Weights of a small transformer language model.
Training: a variant of Adam for these matrices, 571M tokens, 8706 steps.
MLP neurons of a small language model. Each row is named by its layer, matrix (down: output weights) and neuron, and shows model dimensions 80-175. Each number is 128 + 24 x the weight over its row's rms, rounded and kept within 0 to 255. Numbers have three digits each. A neuron's up and down rows have the sign that makes its largest values positive.
After each neuron's rows, "fires before" lists the tokens most often just after its 100 highest values on Wikipedia text that the model never trained on.

L5.down129:114122095121124162128154077122136095123110168161152159127130137124122099178118074106102126135130101150107130110167102154059151162087104151130123132111083165096122159114121153126141160102136116092156140135109118137145084122137146107123109104138135117142145138124115105106086078118092132114
fires before: ".", "–", "; ", "th "

L5.down204:117106124158104128125108115155143141142123151154133114118103111125118130114179149126172109090116143106119151158156091127163142109144151113139112121118112096120164117120093131146118096113134135113146153151102161161164121126092112121149096134117126139148080112128127165140146083125141146144
fires before: "| ", "(", "|", "and "

L5.down303:127162143119162114050146125092104099144137117111123111131077152136095127090100174125123146173194119145130156118116158097081137113164134106100125147102131151112125114113132132139147132156148145108158084133123150128113092151157096095107123099122130132146124124147126081131083102178117141076
fires before: "|", "| "

L6.down567:124118152129141129144124120140142115137133107116160135144104086108101100124140125123111113128113151108133118134116169130140143111164123130099138086151133110181101146136196080108122121102078133160124087120130139131079157121116132124114164099141111163125091117106152137091139165123163121127
fires before: ", ", "201", "202", "| ", "199", "200"

L5.down478:126127098130153073141140163072109132106117137121125111095129146100115122135133122097132123143109145105101178086106111141141115142105131137118104110131130119113097136129100106086143124166133175126104124134110119080125095139110142153100093144140118169133170134154204178058095100158098106125
fires before: "| ", "(", "ft", "|"

L3.down567:120082133128116116122104131114152097131119189131110128107122146131107122113176092133136138141139123116150130107154109136127113114089136133137156165111138169122093159121111099121122144138119154135149162140140102130148112122148122082148104169063174157119154112108130092136112165167114102141
fires before: ", ", "- ", ".", "s ", ". ", "\n"

L10.down240:142082092113128111114171079146097098119106151139126142114124121124089125183109119149123132131127129096125135142108147157106148130114151095134149126142141139118094107078100110132144121131117141157108085166137123131091092134149131075151111097089123129105124120137155143145120163186144146134
fires before: ". ", ".", "; ", ".) "

L10.down364:151147122112103165153132152143116142124134139161143130166122127103156153169098145119168174117141111109144118129110090141122079081122111151132100119148156112129146115140111089087124107117142150117149137099081137166129110155108170177112141088130096101146124152093133125127136125141121135126
fires before: "and ", "in ", "of ", "from ", "to ", "on "

L4.down460:104093133103116149136107176121117163145157114097118119137154097115143142153116147139065078121107137087130165170127125130099128114186141168140145181140171115127104163155125100111152147116098098129131113174123126142102171135100089076095147115111114152124124069094088142115100129141086128137
fires before: ", ", "N ", "| ", "E", "-", "W"

L3.down348:187107127150178107116168105142139135155169140142137127144158128103146091106107124155099153105151135101136109125104169130124146133178132128119087109136137124148088102132110147128149152136147114143143125087088119159108153122136141103107142097127119118114098116129114159156137120135123149112
fires before: "| ", "|", "202"

L5.down270:138133115100140141140113167106137074109140117120082127099116158121154137126159106161201121108135117165129150135129127131133125114133087110126136136119130158149167119124110109084139134144127136111167116147163114131076146131134120129172126102114088084164121149096154105141138141204126119090
fires before: ", ", ". ", ".", "\n\n"

L3.down380:142118141101181144140136151118110139139141112139127125113108157139180068163115108098133079137128133140103076176121155121082151109123124165140111127146154116173084151127151110156108110115137149103112169146109118150114141106097149169095168025118114100119128134108128167119161141128143096093
fires before: "==", "In ", "The ", "On ", "===", "== "

L6.down197:129124150123131118129134153148149112138118120101089152130142093125149131127136117140124084149143131106129181097154147133127136164130143155147166120157154125087152183146105114107098163099141177132088119124136116145122131133142167143184151143093145139101133142123109100116126141120149143119
fires before: "% ", "of ", ".", "; ", ",", "| "

L10.down354:139114124119120112167119149073175144139080136150113129126138109123084170113084157085190120107151113154130135109145129105140080136139116085152168114144146125134105111099083131162111104117125109127092137133115116141138153120080111114131101106117126139083112154142138087110150103101103129121
fires before: "\n", ", ", ". ", ": "

L4.down114:104082126136133123142147093153143118141130153126114131130143115094133136112147117126183092073116173161110145144139112106167174101160146132102128111126105082134159119127068123114138151165126065135155136125125109159120115158116115163156125133142098118096176145137101117142124128141129103124
fires before: "| ", "|"

L3.down543:112142157151103117153100098123102102116121141133157139118119125148140157100121119104090123159156111131050152148134158113170135155095095096128152133125122117129145163104136129105172159127135111164129164159133096117187137121156098122118135106130151117083121075149108156161166113129128096123
fires before: "\n", "\n\n", ". "

L10.down396:141101149110148142170112112139113141124101109109142108114144091094115130167178117118143145131156083111127130089144123165107113177146101173114183129123127132146118138166107154107078091156115143166119134136131148125101126083159139124148163074154153098142134118080093085127135131141116120103
fires before: "; ", "% ", "50 ", ","

L6.down156:097102128137138103140127124118129116136142142126148118125098129110183109186148115166094102153121133103102155131135158119102182146132130143131112148153154145143099129125077124134135123140138163147130139130122114138128084137111134123148122137149109176127100098153102154146166114162141101116
fires before: ".", "p", "1", "0", "1 "

L6.down513:089110112074116129106145138174127128152122128096126139131125177096127111134092103139125149108113172111135108178119142106076152103168111104119148096162126081130136095147176093160124130110112106121145083150115125120126115099118135132101125092115162140125133134124116100118145150130142088160
fires before: "\n\n"

L5.down517:174114155128102097103110139125144122157128098123128118118152121137138125153102138167187091119147142123156158115145158097154106136163153163164140107176133157129137132135133091113139161141105102122112114099130144126099153169143127134123127113152087135143055086149116118088133132156145158135
fires before: ", ", "| ", "– "

L10.down0:127122111139151132128146090136133131111127148149089129099132148131144108117087161186159147147121098129085149107162121111109113094112191154086118154104114131136105157172117121099147127121150147139163148082138096128077132152156145163085097116154093153149136134152123123108107106128080126112
fires before: "in ", "as ", "in", "by"

L6.down121:154112098152146130170161136141099129158122115145126134096143169133137074125140124105114160108149153146149086105155112119121136095168132128108087129122122142119100123140177098167132128122121125126142096098070152140134113164134072157154121120129117099098108101161116137168097113185136089098
fires before: "| ", "|"

L2.down509:119151115058130132118102085130159126122146126170109121121113101145123145180103101138075137136157078137154108099151163169071115152134122117145170117119120118111127127115150166113113164087173098103093124149164145113118105129132123114124114145119090107087131165120092097129144135140136133156
fires before: ", ", "–", "; ", ") ", ")", "."

L10.down550:121105194117085146140122115138151119077103122128133108095128141077112120165134142125150161078123137095138153126102110125129126121158110123123136144196138183161123137153146150131132149093122105142150124160097076120155111152127159121121162088109148140157157169084132104137147145113124127124
fires before: ": ", "a ", "; ", ",", "an ", "\n\n"

L5.down237:120122114140153141142149117136113148149108128142141150143156140115122127118127139141117138142147116119096107125130114138101163132113126125130122115125115219129113138136105129136123133117140137124127137143132132119114079124153144145130138122131088112123147141111149121132116131151077105130
fires before: "; ", ".", "p"

L4.down71:140108147116119134076116136100132116101126109140106117114142119135104113147139094134150154139146128122188137126139154171113144123084127087180109108161104137132100093106148151049140121088152131150072091112126116102130094157086146152117132168106135077152126132084102082143100149112137124134
fires before: ", ", ". ", ")", "), ", "."

L10.down286:118120106153140108143111090111110114095137159112153141172130166129140110159122100107111151130122118127191131098177121134135104102104152117138171103141169111138153160111114144135157157135179122141128117129145184160105115131106166156086161091122115139164127125139138142117149127109101148169
fires before: "on ", "in ", "ic ", "al "

L5.down227:109127117139125147151176093163131132115142137145129138127138132074127129189144139127144157136135111111098102155146119172065148162115157116117105138112136175113091148113096097099109136106160127108151106157127126123142087104140146121135086145129097109092153122106122115120142118137093121113
fires before: "p", ".", ",", "–", "; "

L3.down135:062116156113161161086099103151103163143153088145118131142160177153114090137150141167119119128121140142121116120159117105162130099159143109109131077142118115148121114155158122181111142151149122089130115127087143125190103113186126157131091059130147091128140119148130134095142124127104106122
fires before: "\n", "\n\n", "The ", "in ", "\n  "

L5.down100:139146122113143111105136118153161134129157136169134185140124125163133094135094127145167160135127162132132114168133091129089156113106149129138123143139167118127130123164099157132144127168135160101140165111078132126100116131114094110097170152167145134135102140138184147095115110116148108130
fires before: "in ", "to ", "by ", "as ", "on "

L5.down55:129096136132096210131158134084143081111076113091128165137099159155129136089078123143134136180139120125146127114116116126107105170138148121093120111126139163153114108153115140125113103177098129156117159141113141107168126121147119153100117136109107142126127135142119132097125154148082135112
fires before: "- ", ", ", ": ", "-"

L2.down125:128130152123139130133103138145113127144135132137106109117100153092098160151132121162108137120103137117115129161175098136130138155179138146133113115103094182076149120164091136170127132159089137097125133121152152163109182161092104118082115141167146114140150115150148171097138118110145099159
fires before: "| ", "A", "- ", "|"

L6.down397:119132104113121092155108099094171141137118147129105060156117188124108122100168135130131139146130157138089090131142085113123127129152148156128150097145159164155149131093133133095103115107089060154128126155138124133135108151161142163100152088134094106145108122094171130144093130147097142139
fires before: "in ", "by ", "on ", "as ", "and ", "with "

L6.down84:107161098077117107113145081154134146138124132140131132171134114098133118114114136131165126144131168116147163140175129148114115083162098118113146127145110092144119149130128154125172137124117161124131094104095168142114048115126119135178120131133095134101167100117126112070138120106097142157
fires before: "\n", "\n\n"

L10.down295:107120095092073078131150125135148145160080137102085127150154111099145133116117163149123135169112135108078125160160125117115135116161049140113128069076109147127126132158148111126172114096137114118114129093099092146126165134101125084118102145169091137141143106107158134150095085116118097103
fires before: "| ", "1", "The ", "N"

L2.down126:133116086151174157147163109138161101128143133104096139170101140138151137104114153129171146126117136104086118136167129109138127093153147122119093094166103145130106135127100109131162095078165094113162125125096128181109156123083129130129115142127108126092104101126077117180136138131129143133
fires before: "| ", "|"

L6.down53:145128141120112160153131085087131120150156086117127113127119122109128155128120129140138154117117131103096146128176142079097112151148125104120148138137137104124149121144074103137146157105126120148124169130114137159116144143141122156115097156115134123091114090147112115131159159177153146150
fires before: ", ", "\n", ") ", ". ", ".", ")==="

L4.down451:115075154093182126152137071097126139090120120178110106122132144175151142137145105127127083161116154122095141145101121126111107073143116146137138159088107122117126098147119078092130118098114122117174108129098149096140109105151122117139105108102145129125112125136124152103084104145091148148
fires before: "| ", "N", ".", "|", "0 "

L6.down284:117113162132126122126132153065107069144141123152113128097074125119117152133127092123125108131137124153113193134123132122161122130116122179138131108088142153176129108159110117135129076129115158103130143132173101145095093149133104127147150125129137137109126090131144104086127086132151143075
fires before: "| ", ". ", "0 "

L6.down346:135117147154161116134140135140106140125131109124131155105120143163128164143144113133127094145173157149127133072160168089078126130111125201142120162155119163156130083146144151122159138142100128176109143127104112130136135122152115139134155107135124146099157125136195103105140108161112152131
fires before: "| ", ":", ",", "p", "hold "

L2.down545:095099144176158132159165131119108119084131083131108111116141204132107111147126139098126111127106130177117134116112122148136119161118121180146091125122135144165140113133129135128138175125139144114162170134126112137141140132130139185100150079135160133094096139142112105114119123160107105138
fires before: "| ", "- ", "The ", "==="

L2.down559:111132135126143129141129120168072109126127150092133135134125171093129111135162125126162124085109118141132128123137088145130161118139086093109140117098103154112145095133092138160134132198110104106133137082133130135117196092143102119116125158121112144124127105161119143124144152131122118120
fires before: "| ", "|", "("

L6.down343:160111080165177137135148108163155171097168176144150104115105095155157150140145165151164114157123171099127111141115184120142124158164139126116126150096149130154132111140123165147139152122120182143103169082099156128119117099155091186117128119105134109109120136091135157132137117178161093146
fires before: "in ", "by ", "on ", "to ", "as "

L6.down259:129130084142142116120092086113161134180155104163121148132105105148175112101133135126128165101148100122128092160172128141127127161137133127099173138125116142131168145121102136140106119109126154154150174099072118153134137137167119178147133165097132141095122155104136169110109148161107151157
fires before: "by ", "to ", "in ", "as ", "of "

L3.down405:145079158145088166157105109129112139155132112154064156115103138133156149137102104120140124128113094133124147137119110119122127132127129130122117159095120173115140123154108117101097102116143174134088118140096139127119113168113109123138136103110185176161138124144110148113105118156087118128
fires before: "- ", "| "

L2.down251:113158153154147164147072131104068133129143113131158135123134165170139129155113127048100093121144171133142141127105130078119125129171135169193125106097098096108135167153129131141130105155140113125151083110123096183112154123147157131120114078172103144113129155123132113109162131103119130135
fires before: "- ", "| ", "===", "= ", "=="